python train.py --head_dim=64 --activation="gelu" --norm="layernorm" --attn_scale=0.125 --init_std_qkv=0.024 --batch_tokens=[65536, 131072, 262144] --train_tokens=841100000
MLP neurons of a small language model. Each row is named by its layer, matrix (up: input weights) and neuron, and shows model dimensions 304-367. Each number is 50 + 15 x the weight over its row's rms, rounded and kept within 0 to 99.
A block is one neuron, or neurons of one layer that tend to fire together. After each block is what it responds to, as a language model described it from the Wikipedia text at the highest values.

L11.up38:54 60 33 39 49 38 37 47 47 47 68 59 72 41 33 66 66 69 44 44 41 47 52 75 29 80 51 74 40 51 56 56 45 56 42 61 66 49 61 29 28 73 36 45 34 36 39 42 59 55 39 32 46 66 31 70 30 29 39 12 57 71 36 58
L11.up540:57 58 38 76 48 61 53 44 76 39 41 48 52 44 55 44 58 26 54 42 72 62 45 38 45 55 47 51 79 50 66 78 53 59 57 30 59 36 53 33 30 27 42 67 35 87 62 58 54 48 37 49 33 77 32 49 49 46 58 49 35 55 67 57
L11.up603:20 38 36 53 54 52 51 78 45 10 46 31 41 44 52 41 38 51 63 66 42 51 43 14 57 55 47 46 82 37 62 34 38 30 69 14 44 59 47 40 60 48 49 67 37 61 68 37 63 48 51 28 40 41 54 72 21 66 53 54 47 73 78 45
L11.up605:49 48 57 47 39 52 41 44 73 47 45 35 60 38 28 36 60 54 89 43 57 59 44 45 50 38 65 46 34 77 65 74 73 59 46 56 61 54 69 59 56 62 48 58 63 65 66 57 65 42 49 31 22 55 67 41 60 66 35 63 37 78 34 41
L11.up706:51 42 54 36 36 63 48 43 57 40 48 28 60 30 49 38 36 46 47 30 67 43 68 59 39 48 51 48 47 40 70 36 66 69 81 18 40 68 38 54 32 76 52 36 69 32 63 43 60 37 63 70 61 57 59 43 43 68 38 46 64 64 26 34
L11.up1134:48 48 48 45 80 50 42 68 38 53 37 51 37 57 29 31 58 55 65 37 69 68 69 26 31 59 58 56 68 70 64 38 41 76 52 29 56 77 35 44 50 67 47 31 35 35 52 22 79 20 45 40 51 51 45 47 74 56 29 66 51 38 64 64
L11.up1191:85 50 64 50 62 66 46 53 48 31 54 38 26 44 61 27 27 45 56 42 57 28 73 58 24 82 31 45 60 42 59 55 46 45 72 63 68 26 36 46 69 56 32 60 44 46 52 55 68 48 39 56 41 33 47 52 49 36 40 53 56 48 27 78
L11.up1505:65 47 41 91 68 52 43 46 52 51 49 61 39 63 56 54 33 37 63 58 36 34 53 49 70 59 54 60 57 65 32 38 37 52 47 24 53 60 52 14 45 48 57 44 45 60 47 35 58 48 58 45 39 20 65 59 60 57 66 46 66 39 34 58
Responds to: Fires on was/were/is/been and the adverbs that follow them, as in it was finally, was never, was initially, ahead of a passive or past participle.

L2.up190:38 53 36 43 30 19 47 48 38 53 40 24 46 51 19 42 63 46 14 41 62 57 46 39 36 65 43 59 35 56 31 52 65 47 71 55 44 58 31 58 27 50 71 30 06 61 37 37 58 85 33 29 46 64 36 22 30 48 38 43 79 41 77 68
L2.up359:59 57 27 77 43 47 70 51 73 57 46 20 44 50 42 55 67 59 40 87 40 38 24 78 68 64 48 42 42 65 42 38 30 36 66 61 69 36 57 56 29 72 65 53 47 57 31 76 56 72 69 55 43 31 64 77 49 57 77 51 35 34 35 59
L2.up857:18 63 29 76 29 43 48 81 67 57 52 52 41 62 46 57 77 14 43 35 20 52 34 39 68 27 65 62 42 63 39 52 51 35 31 19 63 70 63 50 17 36 59 52 28 60 63 55 39 41 31 46 64 45 43 67 33 65 31 69 36 59 45 50
L2.up1265:39 75 37 48 54 76 59 42 31 73 55 67 47 44 70 50 64 49 35 52 55 46 44 56 59 50 85 54 34 58 37 59 53 56 40 16 33 76 39 68 46 74 53 60 58 08 36 53 51 59 47 57 42 59 23 52 63 63 59 51 27 36 52 31
L2.up1323:45 29 38 24 48 53 62 48 44 33 73 57 26 69 43 54 62 66 59 61 50 58 29 67 60 54 69 28 36 12 47 50 58 54 47 61 30 19 42 42 46 53 52 44 64 57 33 35 65 52 57 54 45 63 35 37 53 43 79 71 42 36 36 42
L2.up1352:56 38 54 59 81 53 70 78 60 44 31 52 56 68 46 64 68 31 64 45 56 45 79 73 76 47 57 73 47 71 52 32 40 61 69 73 47 57 44 53 29 39 28 46 49 50 51 31 78 47 77 54 42 43 35 60 13 80 68 70 27 37 65 31
L2.up1367:63 57 64 37 52 57 68 45 19 38 59 29 57 61 48 51 46 52 70 64 60 66 54 54 49 65 48 79 52 53 39 29 62 16 68 60 38 75 61 50 22 54 47 37 27 73 59 69 57 47 64 61 60 41 53 60 42 63 73 54 38 47 35 42
L2.up1492:39 38 50 69 44 68 80 61 51 65 36 30 53 30 36 35 55 37 52 36 45 80 62 77 43 42 51 44 61 58 40 45 54 22 83 47 30 54 51 45 36 42 51 32 60 41 39 61 29 81 43 66 31 42 44 49 56 34 54 57 51 38 38 48
Responds to: Forms of be (is, was, were, are) right after a long subject noun phrase, often after an appositive comma, usually before a participle: "Gargoyle, is turned", "constitution was adopted".

L2.up208:64 33 60 30 68 49 83 27 48 44 58 76 23 74 38 56 67 52 45 44 76 48 25 67 81 41 38 52 32 55 19 42 10 48 47 42 61 37 47 53 31 35 69 32 85 33 53 60 24 52 19 61 51 58 45 35 51 42 49 52 57 41 48 65
L2.up264:55 29 51 56 42 54 40 15 40 31 39 60 47 80 43 58 64 60 40 56 47 53 22 38 34 58 86 72 38 44 69 75 44 48 36 25 85 52 58 55 35 50 53 28 46 57 73 36 59 65 52 43 39 30 74 68 50 59 67 41 56 59 45 41
L2.up515:38 22 49 58 67 35 64 74 25 77 81 33 28 48 74 48 66 39 51 42 46 30 34 79 54 35 48 31 60 48 46 44 48 22 27 66 40 66 19 43 60 51 45 35 39 29 40 52 31 43 39 59 72 42 35 70 36 52 85 38 28 59 35 31
L2.up872:44 52 50 51 45 63 79 63 64 48 63 72 53 38 55 53 43 38 00 24 63 37 49 56 65 73 47 51 39 34 59 45 51 43 67 65 74 69 31 35 41 47 69 43 52 33 58 47 67 27 39 67 30 39 48 23 66 34 39 53 45 38 56 40
L2.up1182:40 47 78 48 54 70 86 48 44 30 44 41 69 00 51 50 82 39 33 53 39 53 37 51 49 52 42 34 45 36 44 44 41 55 61 75 52 54 37 38 68 64 48 80 35 56 43 50 50 43 41 55 63 55 52 53 55 43 37 37 73 59 59 50
L2.up1194:25 23 31 59 62 66 70 67 38 24 55 57 38 32 56 50 49 28 36 40 62 21 56 65 67 65 22 63 32 29 32 66 43 66 82 16 66 52 53 43 35 60 56 55 09 13 44 54 58 29 43 54 35 72 45 31 47 52 82 64 40 64 67 30
L2.up1373:35 36 56 30 51 21 53 56 75 58 36 66 43 74 40 52 41 42 71 58 52 46 20 53 58 48 64 36 40 35 61 36 70 45 70 38 51 47 43 40 50 74 48 69 57 24 49 77 52 49 65 70 87 33 48 75 68 45 36 46 54 37 58 69
L2.up1419:66 32 38 65 45 63 69 67 60 41 40 51 31 64 65 53 56 50 29 67 13 40 32 38 39 47 29 46 61 71 44 28 63 73 37 67 49 78 35 62 37 39 62 59 68 56 54 38 60 73 52 50 11 54 43 42 36 41 49 36 46 36 67 63
Responds to: Hyphen tokens inside chemical identifiers, number ranges, scores, dates and compounds (400-450, twin-engine, 4-3), plus line-initial list-item dashes.

L11.up75:52 60 46 43 51 50 54 34 41 69 10 57 41 26 58 43 34 50 46 36 67 64 38 61 24 38 48 59 66 60 90 47 27 52 53 67 46 41 60 43 75 43 52 53 05 54 55 68 53 33 51 66 47 37 38 60 37 57 36 58 21 60 46 46
L11.up415:57 49 62 39 62 54 90 47 62 74 48 47 54 67 70 60 13 54 50 54 34 37 60 49 49 60 48 52 26 45 59 28 56 46 30 47 67 55 52 13 64 69 31 56 21 58 46 24 51 47 66 42 35 52 52 69 41 35 58 55 29 57 39 56
L11.up563:43 72 27 36 68 42 79 51 58 46 31 48 52 31 46 59 54 72 42 31 39 43 62 17 47 36 49 59 34 62 55 52 41 53 48 37 63 47 52 26 32 48 46 66 26 47 63 45 54 44 45 60 53 69 64 37 10 67 45 73 47 47 69 52
L11.up673:53 72 40 66 51 66 42 56 28 54 82 55 57 70 49 68 43 94 56 49 39 52 50 52 71 44 47 53 51 57 69 44 50 36 59 55 83 69 66 63 34 69 28 69 52 68 61 55 35 16 59 60 80 50 51 86 32 53 52 55 38 21 40 26
L11.up916:22 42 41 48 45 58 57 47 63 53 53 56 33 38 36 71 62 63 44 62 38 65 63 32 69 48 32 65 32 42 45 47 59 48 50 52 68 48 33 56 55 66 99 35 37 55 77 66 44 71 48 69 64 19 32 56 55 63 48 62 64 27 41 30
L11.up1144:72 54 42 68 52 53 46 56 50 30 58 88 72 59 56 65 62 66 61 33 28 32 64 47 46 38 31 42 61 59 58 46 56 31 54 54 43 43 62 35 41 52 41 41 63 70 43 45 52 60 51 39 54 69 38 52 56 44 53 55 33 68 46 26
L11.up1389:51 58 53 58 53 60 51 50 35 59 30 38 49 42 36 32 41 44 74 62 29 53 70 43 61 61 43 29 64 60 42 55 93 67 61 67 49 48 96 53 66 39 17 66 68 42 69 64 52 51 56 47 73 29 43 29 35 22 84 54 41 29 39 47
L11.up1392:61 49 59 28 36 76 40 11 51 39 29 78 62 65 49 65 76 56 59 48 63 45 81 67 66 54 45 41 38 39 28 57 42 51 73 61 39 42 78 24 21 51 40 63 64 76 45 56 44 62 16 42 56 56 56 34 47 53 61 37 24 22 62 15
Responds to: Hyphens and dashes joining digit groups in ranges, ISBNs, dates and codes (400-1849, 155-156, TAK-385), plus units or nouns after numbers (5.7 m, 341 people).

L10.up1428:64 45 46 75 21 69 48 41 45 38 40 32 43 39 19 44 36 70 44 48 56 48 36 44 67 66 52 19 53 55 64 67 21 37 63 29 35 45 58 69 21 61 42 32 50 63 24 39 72 71 43 31 31 63 58 76 30 46 50 78 56 65 39 71
Responds to: Copular verbs opening a predicate after a subject, like is an, It is, can be, became, plus line breaks ending climate-table rows.

L10.up900:60 61 59 44 41 38 51 31 54 52 51 54 51 31 41 61 38 58 49 49 75 74 43 56 51 54 43 46 71 37 67 71 71 63 52 43 46 33 67 43 59 31 44 57 47 62 44 47 30 49 47 55 40 49 47 69 39 44 37 44 51 64 42 59
Responds to: Connective tokens right after numbers in US census paragraphs and stat tables, e.g. the comma in "468 people, 169 households", "ages of", "who were 65", range dashes.